Part of a small language model's weights: 11 layers.
MLP neurons of a small language model. Each row is named by its layer, matrix (up: input weights; down: output weights) and neuron, and shows model dimensions 368-463. Each number is 128 + 24 x the weight over its row's rms, rounded and kept within 0 to 255. Numbers have three digits each.
After each neuron's rows, "fires before" lists the tokens most often just after its 100 highest values on Wikipedia text that the model never trained on.

L5.up1541:181123133076156116136086143108113119124157133132132166129097141131122153155119126113125156166157148148089112120112094092124090187134131117101139133142114176114117145114124126123134171118113118166136137142137117110086140130159132106113145155161124171158133189091096119169104124114145110157
L5.down1541:120112152112118123162117110127121142160124091108119150117175155133102147124143099135106129160115120150143152071152137173126145114123099183138122133110129130141114127126174173150103082158125145108117101177168121137123164107118124118146160087165117160124133124146109113161130098156152083096
fires before: "|", "\n", " |"

L7.up487:140115151128123123093129106109138151107190112163121138134141146102169111095133142089141162107131084121133075143099094184128123178154113094122099162132129123067153145115139099102146112106104137130124136153078131101095151149147112132083146120099124139103112100116144167080159097127081148138
L7.down487:119102129107095134138102137134095102133087116076153160110166119143110106126154135138131134126134127147116128152159154255140117138133113107164163113113152143127141129111084128141114144128137154112107112137080104117122115125117130144120135123113111123100123126118117137145108142129127123121
fires before: "\n", "-"

L5.up348:123139153109140112156146112130133135150114100121164119145119141043130149139114120111115121085108136146131119146118115161099161119104073119114116118123115143106135087143097140088123127148114153128138125153141141159105125128104120166164124152149167141113115080138140160138155067139140121146
L5.down348:098119099129111135114129175114121132130107075145123118119142133122140138109168148110094147181132096132111135139129119165134125090156080154169062123107144184146156094154149119114166076119108173113120175136155129132145137130171125097127138131096093159144096104120141146131124108144145122117
fires before: "\n", "-", "The"

L7.up283:122118142131127131146120164139175099162120162157120125119108096131130154140173184138117142135097161135091109127165136139093054120113155115122130156115139108158143085179128129153142126124081131154127133133110143132111117135103148064135109126118135130147144104149159115094146126166081134133
L7.down283:145194128130118161130141153204155128151107125077148108075126126127109118139154107109151153120104121090130109139131138178133111189147162105107163105099096159087118124103152129122124101082157152133097151137159136106182081109067135120120154150095114086121143115129134104133117112135106133109
fires before: " |", "-", "\n"

L5.up720:125142112167088116130097118128145117114107121126122127122141115134171091136103122113115144065136103102126135185098130112122141099103099119140166125132129120157149116154122151123172106121112162107122142149175124137105099113109129103155140129158126115118135149127145093132087125158120133131
L5.down720:117128152113153101137103131145124092160123149139148128106123143100150106123155100140096069140116140097136109156106139144162115160123126123116156116127109127145131143144091211132146102148078102150129152159110145132145139137122117091147143122092170122171126120131137163115163113125100102152
fires before: " |", "\n", " ±%"

L5.up550:106171117100080144158094133143116084131090153113161130089155147133129127126124129105130151150149175122106074149123150139131110146101139111130144121127154135103169150122111145075115122109076056106117158132138114145083140132104148106088135110128137123121122146168102163151144088132120105155
L5.down550:116129134084117109139119148148099148144092139123158130157120112131127135092142115141082127107110109171132109152156111187126139101107132145121128128121149127144160132087148121157129163111123153123116130143114128125147137150133126167140149162125124161125127146130124124122128140118138119142
fires before: "\n", "-", "|"

L7.up1479:087101102077168145185120148150112132143131188149185143119136112158135140168153138080116100082142124129130122113146097125136047089142137135150120105095104104125167107127139094083118157175113124128106121097080113095115108137148145108134121116127099146150124122137126111132107108088133118111
L7.down1479:118112193128149128115146127121164167131100138109156138147133090139155161180123149157119076160117128146179097102113154101144114126094106176114117114111141123132115108146084172112132143094135104097111128090129142120091119151137133137147095106081102135131137139141124136169098106135160170105
fires before: " of", " that", " to"

L5.up271:144118146119122138113116122135150154148131086123134123085143135132112115130122126114119098137082097113147110121104100128098141118121112149139092117175103097145120152170156117128127116110117138112121115093130165115097171078108127145090130139168084108147088111117100163160119164136106112145
L5.down271:097151115113173128124147154148126141132128130102152154149141130123142125179104109139109115102113155101123145127095116084107106134125123129135171116150135149146133100199139124088105147142103146092093123162103088123137129139118112123118132150139113149139135151148086107148135125154177133143
fires before: " as", "\n", " for", " reviews"

L5.up2081:132145115122073069110125090123159161116097126115109148144105109090118086103104109159137149158127131092137153138113083153110098099169124144112135147086123159141182118117136103103127146185147149112117165084121126165111115092141093102157121141101135139161167156108062125118135129077110138118
L5.down2081:130139124147102145110103149063127131145127082138133101064137141141094097100136128117096115141122155120174089112148126134118102108110101098104097154111157114067130095180178099108149120129148119130139105080137080107133116104140116154114142120158164122111092130106183115099090098113116140105
fires before: " |", ";", "\n"

L5.up696:108129093136181132116174113114115139125126144108106134088109131156137129138115107134176119128113139129118134098082094143135121135134152120129182132119121126148122142180130112115102106099083127109127126158089133103090093120102114125157092069158109141122117123125114175115101152143078119089
L5.down696:131154131136132132184165113114133117095158131133142171122144090138069170057080111117139095107124124116117140105108131108126117114152158102101129089131121119096126166152102155163107168144150122136103135082132140135103150181139135135083093140179104134132163147127110098113086121104113117099
fires before: " "

L7.up460:086100117114156102108097133140101164101144165170096138110123123090109111099131068107100122105097082124127143094120140143144139147091113115117140126109116140130143113119147127135116138195103130089154150096109157160110140121099165124169165153123062141141126133127098157171109122127158113054
L7.down460:110112155102131126116127147136137124120097109084139111124148091115126141139129127163117151114123143160105160078145120230107157134115136112115141136103118183104113116104116147114130083119095102126110134155145139142119181073112119067154120127109149124123133150142121112112148122150123118123
fires before: " |"

L5.up668:157112114152134122143096132126123123103112130133068133090117136128143152166175128136136182136095109142100112137126137130114129082115138155083168122151164143156121131155111136100072129128138144164185093153104102089123134182142186141141133128135104086084119148118115154137170128139155160142
L5.down668:124106116142132121149155150141106115182104146131111123097158106075113101123147189120085102196139149137136099117102149166118147129156142172145130110118121110106156083151141128168072164118139145139137078125141106132083148141128112083200136088121109126118100103132175141164139123173137116154
fires before: " |", ")"

L5.up235:131114110133174118157096106112131114125126099096179081077134109109151173153117143101149154143171116100142107160137131128152120087117158107154117101109144122152095139094092086161107152128155153110163077077121149174136174107126100130125099107166116132123093108188112095105074082099124101104
L5.down235:155127092177091147105109124135146141174130133161114119150110121130117130152149138128125160152125125114089097062139111104150116123121153099159144128093120156098177127112136138159151121092128122110164120143131146153128105180130137122098119140085083138138118124124142141154104092130121148088
fires before: "|", "\n", "-", " "

L7.up634:110105085125125105131107149125114194128104090131096142122143102153090104121122106091115149156150163178131146158145170067146124140102098106132116152101108169119162138140104135165145146081112133112100141144141105141121118152101122136125109124152128097107143151104134107134182136104177124124
L7.down634:132133077146165127112166133102099097137165122188071146129110156126160185136125128130128088094132142128132129121172129107126112157138145099116133097135099122130126120129092104152171107084127130127126099152133107141127131149158131169131154103135106155119152157177130122120134143122129132113
fires before: " as", " in", " on", ",", " to", " by"

L5.up320:165107106098119127093111122119133162107147169146139076163129121085144118118133134096131124150186155145108148129103148119150104162139120107142107157182160140120151134132171122130138122080113133134110105103095118138069152181104177085142131130125103179139121121128137162150124110123175163103
L5.down320:180133131153154103154110119134079121118133075107132134118126178182137109122120114111181171104114107121144146107135100059122120105151129140107101152147086095119084127144119153125107161134114125152158140170140134102159109100173118147156109099126147105119146140147061101133103144117130098120
fires before: " |", "C.", "\n", " Centre"

L7.up1739:148144114123146128145121149161163134087130092118144116135108187141088102133127153100149127173111111126090153114103142130170086141089090106128138132110162157117127143180116149152115145172132121126130121129095127102170112090114152131164128089137097122111113177099112078106126123121123117140
L7.down1739:158137099100129144118115103090070088122121135101177129091089116134122134143156062119138142130135146105092128098128143101129122159128126141138075112084130194112127108135106121118161152118107126135142127173077132091078118107114144161147125100148098116144165148136124085134110105118119180112
fires before: " in", " on", " by", " from", " after"

L7.up73:135144123109129122157140138135146122150094107116156145186142095138133131109101178136117151140141133172133152130117076113128145124118125149111113132110129107132085162146106121166098159097099132113119145169106116098159103104132122158176159097096075153150127141176104158097124145108108150089
L7.down73:136106139146120093141108120088110168134102160144132127147162127161145136168111126128154125140155178097140147117099121052126098122099144092095122136065105132104123114117104093144190139129116148157132094116111072131111125092150127144116138128129159121150119127137134130160160162143144116152
fires before: " the", " a"

L5.up1162:149069157133117092189119136161124126085107143142159168133070163112095125118148127146120119155147108116138123122144074080148105130110103124119153114137097130103098127119115150094095151161118146161106125115115096125158127158141163128117101127101100172126124084045117132126114130141149160158
L5.down1162:094129154118140133075145104118147149144140181121107147120127091090116106100164128124132111137129135142103116146092140107089121129129146155135151140158107154110124101132128126149138130086133179130154135120095127141108135170104173133118122132137161164156139099116170161097157136141110088126
fires before: " of", " to", " with", " in", ".", " at"

L7.up1854:129117084128200092142130154146151093127112106114120136104091120084139128168121128155122145109117105132084097093145129128105094127112130127119137133133118136113150101137112130123132143153137159174133114124116135130125118154125154129127127090106127121131180134185163131088148138082138137162
L7.down1854:099089116111137138118151126149126120104107169084153123134123149121153162107102165108171139155091124110141118140086130128163159115110171103092161138102092139146142114085093095097160131103126134119148115099111128117098105104112139146094116131129083120066120128143134137135129121144140129115
fires before: "\n"

L7.up1357:091134127141143094154135190185145128126130144117103134144099137122124117137132154108095111148117154118147123141137133138090096121120115078178100128131111151153101145120125116138108148169128104125139139133130140183135072169153077070140083131136142168128100153121119139146158126125098126083
L7.down1357:118102091098150145162070144133100137115087114113111126127156121134158123158141136124105115165120116148159164138126106138175172110142132128090124076106095106130125131125116138067100126081096141124107096163118139131147093120116119144134110124088174123099087168130154161130114132100094106124
fires before: "|", " DF", " |", " GK"

L7.up1067:116149122137104121134145114096137121109114116117128126146141092066156135197139135118152117132160116129166125124147114062090123087135113152221126198150154111143137151148121122093162104125112143123139143139109140111142087161125148087086143160151125148084153149122142145114098128173149075091
L7.down1067:119123118166149073119142136148091145141140124102096101107124167134123145135102096135096146125131132125142140125070110103157139161105128161095148131120076153165105119153130109118113146163151128143123136144113135112147133141156153093128091131113153117093135102109094134162139133172115067107
fires before: "\n", " |"

L5.up1778:156132110083163077111124120112140087130106143099148122152146153115114143102105160111150126139175140108122094099140097119131126129117121124100124115133118125092114125132162132121108099115109133131112150132129156120118125166150131133145126128144150134090134124132159115154094181146154119128
L5.down1778:138105134112170127141097123065114133093155100093076118127106144147101097140120118144150160135128133155115142130100143134133124097119144134105119121167138127065131131129142148100092124149097168152130132160105167106141119118123088126124162053151113131167152130123096133099120077141151086110
fires before: "\n", " |", " 0"

L7.up71:088158130134123119113115134141110125148135146134091113103137098104140102099118133139096218113061139106124129093087109180133153113130092099159101132142092142141107130143104091083144130137120103108162159096169160137129135142149095140102147121166110145132175137138102118098120157130127127078
L7.down71:106099138142127142126172154151130101107129103138155112127087092139159076109111136160127180120161150127123156132136143111115134148096134145157126151146073106092096126143141162100140135158092145153137132117151120085141111113110090103172102115126165112142128111189120127173109128107126095103
fires before: " |", ";", "\n"

L5.up1915:102098146092102165089132119128104133155128095163081146093165128126161149123168108126136153095135155132135151147165124106120120121114140152137159131154130134157117141107139132135110106149132104122163153124109110112130116156167157130126166156111125111164157125097135151161113094124114133088
L5.down1915:099094133119105137149143095156114140124107137143140126133095165112111134139150126128186125153150123118140116081144122140132162100157116194147144095148152113160114118158127146088145152118147175132100148177155131143144133165136094138064116085144127099119136155131126091160110068132109086078
fires before: " |", " 1", " 4", " place,"

L7.up1439:158118141143135079200123144117155120159127125152169115138134118125139096150123126111130148178104149126135104111120082118079131097108152124166152087153160187092132134161084141207137109133154128133170129091159112129139122084133136121139100126165110139144113129140189148136112140110107123136
L7.down1439:152120154128128075137122106088105175152139162108152111119174132104161126164103164165116195146130129175109130178146119146120165119105136101164147141137129107157124128163096133156128153163163131154139103087139098142182066094104180148113127138115110135094167169114132149149129144144109161082
fires before: " of", " that", " to", " a", " the"

L5.up1075:140096109147136125110124150166117146150163136138116115100126116132116167138170139155108110118173118099168108105148097142144102166108132125150136090149138155105129115093122125129118142116124110108137145090104128151116088126129129094104161139123117183117125125111138120156100141148134106127
L5.down1075:120114157111102106133130115113118091089096113106151121136189121141145123127120134111177122048140153144115117100163068105136130122156155133119119118105160131125123113110147118103133175111126145168192114144141146120182110142164086103124141151142137129133146145129112153109115154112134098163
fires before: "|", " |", "C.", "\n"

L7.up2069:131137130168136123117148102129151121121126131120120141132136133176122131105131126138093089111109124147112173093120143105101094136115142141118162101130137103149124138119139109150162118154077133118115143088129130113131142121130137136135109118139111118116122107103095150117112118144113116128
L7.down2069:128135101146099123133192133126130142110126149127165119152179141156109151119097147127111125131125172118115080139121158255127141170130116144141114135142123117129126147129136166150120130123125121141132116132147147100099122138114155117133127107110057124145145138107065151135105150098126125086
fires before: "1", "4", "2", "6", "7", "9"

L5.up412:150131100077101129139120143145123103105105161106127123075167127128141151144161186111100144098106121168121101181113138201130119092102116113154125110079134120115163148124154177089091168143108084090127156132130114144085118148129148127111125118127125114127108137163088123158162084129135126135
L5.down412:115119143096110144120107175124130131130118132114130131109174139137121124148148130138115147128112107136111105175140151158111108158089105128114149115137145117101131117126117171110146164120113134117102122119101131118129165161137122172161124129119154143090098157094123110136173122107136121133
fires before: "\n", "|", "-"

L7.up1394:121153098156172084121079142104111112148152155161121092091119155120147157125078124113091173146113130135128133127109102117138114132157136099156158125114091125119113156135104153105128173106143101132128138109107118107154110153115115140090106104137117144140115179105131131102162149104132109128
L7.down1394:089198113155109116125179138135112119110112139155130098081130128118129129081128151122115127118148127108102111121160114114122156139111150110090187085145133132100182138113093143162103136126082100114127114110107126103140144109159188082125088132127076101128133122145127178137079142118118134156
fires before: " ", " |"

L7.up257:103155121125143151073142118060111134139140109160120125113124132156131122158098124120149123109122121130120132157121135150097114108151117161110143131116127119154140129171104173121124114113138122121131140157127127148089150190160128126103141139135115139118146101069081145122159144133148115138
L7.down257:131122139098139122129151136122162131132121124132079105142115177108179149111110120142144113128121161093155136111134112160131129116090128122126095100111141080106143135118111174128064114145172121131103144100122083079144171116060133153127165156150151077097148087123119152176085139140129163142
fires before: " |"

L7.up1567:158148128127172124139135161150165122176144147134136124154124134157142158127171117130128134122127130122130095094103131114172109118070125147127105172100130160152121107126136147104154139139175120150080144159138148160099129169148098148095135175158100128142139109106147120128117116103139119177
L7.down1567:102110121117074111141128134161141141122124115105114111137153107137124125124136152118073159119082084177155180102118124155147098112132105140171133201135087107094113156132120151121108175147102104136125125148121089095137125144125137126116114146130158142131121112144149178120130116146124096070
fires before: "|", " |", "\n", "|---|---|---|---|---|---|---|", "|---|---|---|---|---|---|---|---|---|"

L7.up701:095154103090172114107155133136140145135103115109137146152108136159128148085092126124124136107129080132182132155106132065131133145117149141105120112118131101081119102140133127118139133131090139094117098134151145147180133162169149100115166107105128106168131120146152103098149117105131145076
L7.down701:098132145148124128150097129088138133124134103153115157127110175110131110103089124089086153115141117122134127144156169036132182108112139147148141164129123115121146125080122158155098130185121124155143173116099154116147097121142131133169129118108119105147123121135146113149135103135099169166
fires before: " the", " it", " that", " The"

L5.up1182:113140106156104109117101134152126128143136143105129142114140164154158167144126105115154135133143129143141078120203110139155139117106132104134086111172121166110070122128120155134144133149142108131121126129141107117087134105129100111154107149122082109120126127107129129142174149124114146106
L5.down1182:137121100140159138124085108087114136090092097126148145199144138140154149147114118110169156164127109117107121114115158168110153121144126104140113117143125158120096116118122124111104135153124122139136109147138112139163126109141080133116109134143153146114123145148140129128181101174146120142
fires before: " |", "\n", "|"

L5.up1650:127097126191114093127134159175129157133113091151111114134128128111095131108158144134117107163127125136140116119137112123157141098130128108105127135112101119137133133104130140148132127142122132128085127119159173153136095126146152145121146121156116136117119133126143086091148098132090124131
L5.down1650:125124151153138154114118158144108127151127136114114143146090153128121135128122134128112100155115128119154119192128116104133168113118106159132102155120139142097121160124129127145119154128124148129134136127202137118142063117133122110170122144113143118135127147129088133121121159140104119140
fires before: "\n", "-"

L7.up1585:168113104147170100127111088172124151155151111115116084142171104137112134136112128174129134111096116111143113168111092126152145121093135163141121109126160120114089110155161159135141157114106120170157110103136110117141135123087108165140127116171133152063092163119130171128114108149107116151
L7.down1585:175140171108115087164077133128126136125135141147157118152127107159121107181108100127144085141110164151130112160153151138120145133117116111135153126122086147141195119118143109190122101173161140136148135083107131118141124125116146134154097160115159124105115135086167156165088159128129118152
fires before: " to", " the"

L5.up612:112198179116129154086105126117134102171127077131118164099148145128123123130140132180064159116096130115096178132116137143128113117120123145082123152099123121080101174135180092106148128157143124131131115117128137131119093110118120159112107116145078145114120105128164119124111112140091145126
L5.down612:116105149145132141108127129128141104129085149150128136148168153122095123127110119112176154130163106146142128124130123164148152097141158077124113177111140121146120083121119112109135123138099119096166116133128115128157113126127141121193121104120160097169125118122113102176138105108180116170
fires before: " |", "8,"

L7.up630:147148118105152143124117170098121117114118142136108120107117120103134150097137159102102154133142121109099135124124132125119073146129155106121152141096118117149119117141120114172124132153110146153136111152134128158125124116147137076087110098133141154156156141125135180104100128131101141097
L7.down630:100111119201101125131118131110154138095149125166165113165115180122123108121132101147111091138170135118144150151114122107141085173135165168054158167085147160132126129126130116178121095150157129109142125091115152092145136092165100116127139068118161125146113104152115123123130111112116115153
fires before: " the", " his"

L5.up2163:147178136144169164101129151155117130178129105102110123141131166068138187116187134130148161091147124143168132136114115116172116125094162134169124154174103157152107105106117157123147122134108119143165121114156133137155098097153121110137144145146135115117125129114131116130176095134141108147
L5.down2163:174130152116131113124110153109139143117155143143089127152136140120137154152143094120120193141127103130120098101167100149124157115131120090105052168141125094101070133139119123117135167146125124092116143135118126130149134130166082151116132131143101128160089084134107132137102137148140091111
fires before: "|"

L5.up1137:147140141150142117140162143160125168126094146112154117108165120122152129097138117127109087194113140151087145095137115168121137153131122157111097136150140124157122115168111137161114130080105144127109144109125114121120123155153092107120107133126113102069117119157132144118091169121131142102
L5.down1137:129150119147102133123146091140117097138139142111106106155107117120133131130165118134179138157088159149129128105122152192109122131166151085149197130112111142136104170107172127059156124105116140132151179128122164127112137101117100120125119146132126122149128128089126153141131095151124140113
fires before: "\n", " 0", " |", "-"

L5.up928:127096141139072107103099113116112164133124126115128109142129144110145115115146087116153137149124115113129166132113113108125150159124131131085164092139151118100122110099137178099128122144122117107090071158094116158091083090084141146129188131161131096123130111145090085067166126102139132144
L5.down928:107153130126174098096098163087125155122166149055143125121106084140124131140102121139132108114124148145136120158121130080155141139089094121120125115120141140109151109154123113119103105127131132102123117122126115138119138168114094120128096124092162135123134105109141113143113168102116133112
fires before: "\n", " |"

L7.up2301:083132114188130160131118129137117112116099104137172152155126122117154121130115152145124147138095156083151122143130131134154116127133114097126115136133141098119102163108141175116139176147095146107117161132098111136057062123144146115106097115156142104142096158146133125103145149115112119100
L7.down2301:147128080166149154104081149113142196110108112127151103085139143121141176151162145128124152108098208130164140133133143145113149130097116096125124098136134145160127157135128095121081095121095132121125099087143129150125077113088173095183137153119187061158148134172114149123131142088126108129
fires before: " |", " 12", " 10", " were"

L5.up1974:168112089133140094095097151122150068145143150111118203106107146155151140127098130138147155083128123135126191131088144092142126123166133122134135109130141081127134115109168172074116157101129151122099127138098170163119178176176130176130107122134132129098130156109095131105135128134121148120
L5.down1974:168158144127120107095136111155152128128126121151125125138107119121144139120131116119148116115112115124146149105148128074118115158095139186129112116147109136151115133129096117124137130073138164130082111160140144114125144132094150141120152125103110170134133114161108155171129178119106122121
fires before: "\n", " of"

L7.up859:127171132113203140115148171114131099090121167141123111118142148105116216154098181136095138118154131112129112113087165106111143140111098159119167133133147120140117114162153117139137156116098101114108092150135126128171094151098078134132136116128141144070136146145133139156126141088139135141
L7.down859:116166091156139140109148159107090086134139133110110139114134112132134095132112129122166123139094117137112124137132102098141123160138119094100153091154146120177092152124135129123152115122126167121102137155144105089119073100093109129031136169119140097199122139139100137129094168147131138109
fires before: "\n"

L7.up1878:158120088111141096136159106129140202153116157131159147084134118104118150137144172153111103139112118091153102097131126140127155131155118143081104143141155151128118114153144133120113144151076114095098132147118125133151158163123139092076138127133160125096092138174120149138161124129140121100
L7.down1878:132135102162114116163122129105147106113121146109154135128127203128155097106093111100164170134103153155119101113137151209124116162145143046121129142131131135136164139106136141114145105128115185164100126161130130137143127133144100102108073154141136144140129124110161125173135142149130113101
fires before: "\n"

L7.up863:183141112148100127133176091114170158157152094154144135145131115059114101163136138121126134145100141133107156147124154127100148110113116130167104157122099127128115091129163148091117095164091109107122091104098121100154158113106160136116135113118119113108140124068098153131121089127102116100
L7.down863:111045121141147134051138124140095139140139131097118128136145106136120130126178171137118141139080136134169132144146093145133127142097071140115130116133104155161140133160131108144154145139165189105092100160065122109160169146139091135107142109149138186113121099131162132163134138161134120118
fires before: "\n"

L7.up241:152149142139179129142120188101140109067132119142124164095109127102160147151133120066135100150147098144127118146120134077112118123111124119124165111109109141134085147124095099110108118128146114132120134149147147132147129066119135093070115089105131108131127152097112098127144140118118113103
L7.down241:139153130106101133142112124125165151107159166141116133118161183055134134143114136123153124090121194115172104135095111136148099105158146112102147130132123101122160142122176143175151102124148103094144122168138114141137163134153084115141129106131122121171096103137123144133160113133090127124
fires before: " the", " his"

L5.up1784:112138162103159153143132146119118157114101148140098099097102161137114123117189111084137129136088076101088081106128126118120138152143161128139105133103108145095147135124155150137107096142112163097079148134121124128118145118134157137143135139168152108083154126116115144130060126105157096113
L5.down1784:124157113108161129184100113123140126118135103099166105127121126131172115134135130103148153153114122120132138112160098175171150147098128113126119163137120135134111135120128146164111099135088103122149126168157150128169116108161137139142087113186123116150135113124115126140138096098130115108
fires before: " |", ";"

L5.up2106:117127138109151123135140175153159155135131169119140147103135133106137154124118169096097086125150146142159144096121140138134171104115133131105087129168170147140136122153143147104133117131113160140138121145134127130104095158138176115072132181149132150141159154110096079157172089101098139120
L5.down2106:168134186109128112140114161087087155122143083125118095104153175104096143131169095121114157139119128190136077138137156122102115128098154123110148188141132097163130111151136135083159165099097123137138129203127123090146150109147069116135090094145130095118135113116129144132108057147116092120
fires before: " |", "|", "ir"

L7.up2025:138132137113085101082147160148120148152118108153139141134134090121095156140145165164119147094090145088106111112091129138107126144135104181114145153135110164097121094132105116126159162115124136153123128078115114126106153109107165080116106126118103134082143120125142126155100168092194140127
L7.down2025:136112147112139061102071143100153146126123114161116094072112121140128125096138092158145133141128118162090105112075141132157143143084138148138143127136113074109138085107112139110125129153074119140157119099115127103160117095125162099154120171132121124169145081163173154122144140146126110133
fires before: " |", "|---|---|---|---|---|---|"

L7.up948:109092116164148136132185108137143084124139102119197118122158124146109097120117141144099130162104148110160095115192145146119142093107084124140106119180128117155128165153134106143134117079172128105131080079102098128172139141162115030140139149111125150118128138133134133122111105156129124119
L7.down948:118156140147126125134126119158104098090093128089116103133145125110128131124095123138154112124102118156092102088106092152141103103115149081107132142122134102163142144104099173147142130121137148121165173109096138150124121131111159173119093145131083079119102172162106140123139100123127151121
fires before: "\n", " ", " |", "°E"

L5.up1233:143124131129114081140110135106152139112140135128137109137148126149091112103153144099138133171149103129133157118166108130095079133154168144109071105138122123124145132156105123086163109147141145157096135123134145139136135171115121105136119154136094092137116068130143162106138126130176143138
L5.down1233:126108070192133117163152118170105091139129138131127172136103135133138136102124115119119161155071148101157139134122152147151162117108162094165152125157105142128126124128135112114164145133135134126134136136164093110108120128112139110121134107115115085122146141143116113115104159120119142095
fires before: "-", "\n"

L5.up2047:096090097158140131166105142130157123120071109153111073120134126135086109111159160166139169148164109095072087125144110114129127157115093142163119125079155098095159144159126139126093104177111167133114125112123189142110149105109122188109096126166110132121117134157164100130117090095139128156
L5.down2047:125139122125138092096096031081123146149114092081116129131104131107149159116130123108156145127129132152128168112145096131144094105137115115114123159142130126105116108119128141123168133140106086125138116122104133149100135093152142160104101122108104139100132109171073131141132139090129098140
fires before: "\n", " |"

L5.up1851:125098079125140113131136126124147089145115128147133126113122125116153143108142123119189164090122104160162153125100133134139153095127129142153133149123095100138141146110122128104109137142097119135117125133111145159111112138118150125127138145141140108138178157129156113121128118104154155123
L5.down1851:105143097111129101139115145156109118146128145111106102132125110116112116166137140134119112174119123099126122165126100114135131167156112147127122088118084103086115170173165111097152119126112150089127133138138074109155136106161144115169137140121124141093118123150148106136161114131146129101
fires before: " |", "\n", " of"

L7.up198:108136099122100167112077131143087112119126113134101078154109134168092138140094131092123121092130102128105160173204142175097129113130113159087133163123131091144110113135115153152161146131102140120110175172163136131148156128167118141109153091146142149147140120108109168107135146137103117145
L7.down198:119096141138102135137148119104121138141075143154119139159117142153134123149118135139177107107150058106122141097132128147118134096150093087082105112132118104110118153122117121111108099159112169177115149122147123131144186121108133142122178122108139140158135143148148139116144102149115116116
fires before: " |"

L5.up576:096125145124135169107158160149112101106118139153161094145136123113115124124116126135102142103146158105122159175143176120143101165142120163120128104111113132097123124121161102127158089119122110148143160112153117133096147129114163081127128123126118128113088150163154143077099109106135144116
L5.down576:127083146152115078119137121073155111116087106115103136143095137131129132146113142090159148082152150140104127150141163215128152112150138133107116128161150112143092160104172136075125111149120150153125112111111142156122116110147136157084122095153098121153159123107119066122105111089106139091
fires before: " |", " chart"

L5.up1430:110103115143104120144126143137146138144106134105104124115088131125130108096138170096133097172145138148139078130145162139129132115179116107127142134124143134161136137132137103169132110113077146121105058131116113155107123082075150104116121176140144116065140117143165132121116100112148136139
L5.down1430:129135097118103090104137106162129169139088118117138107110142116152097121139156162129167149118126098164126144124112086066113138098136124141133120113155129117121162137147130107102100120142123116133144086124092124125122134130124132137100099122110111148130145171149093143182091129132115078126
fires before: "\n", "===", "-"

L5.up1405:098127146128139139155138148121116167133107131113107149128122128136141126111088104161095133158120106185125109112161106084130129112125113098145131131129169111099138116118125114106134114128107127132134149118127166140105109116125145141117132061139127162140096110152163108141145097104121077078
L5.down1405:137108134165142073136114140114149102115115121083208144108120116114130140179154136084097164148073116115145124121140133071165126138137121136088162155151120127083094141150157136112125117139136142134102125192115108083146148120122145116131160134107138146112147120138094159115105127144122122115
fires before: "\n", " |", " the"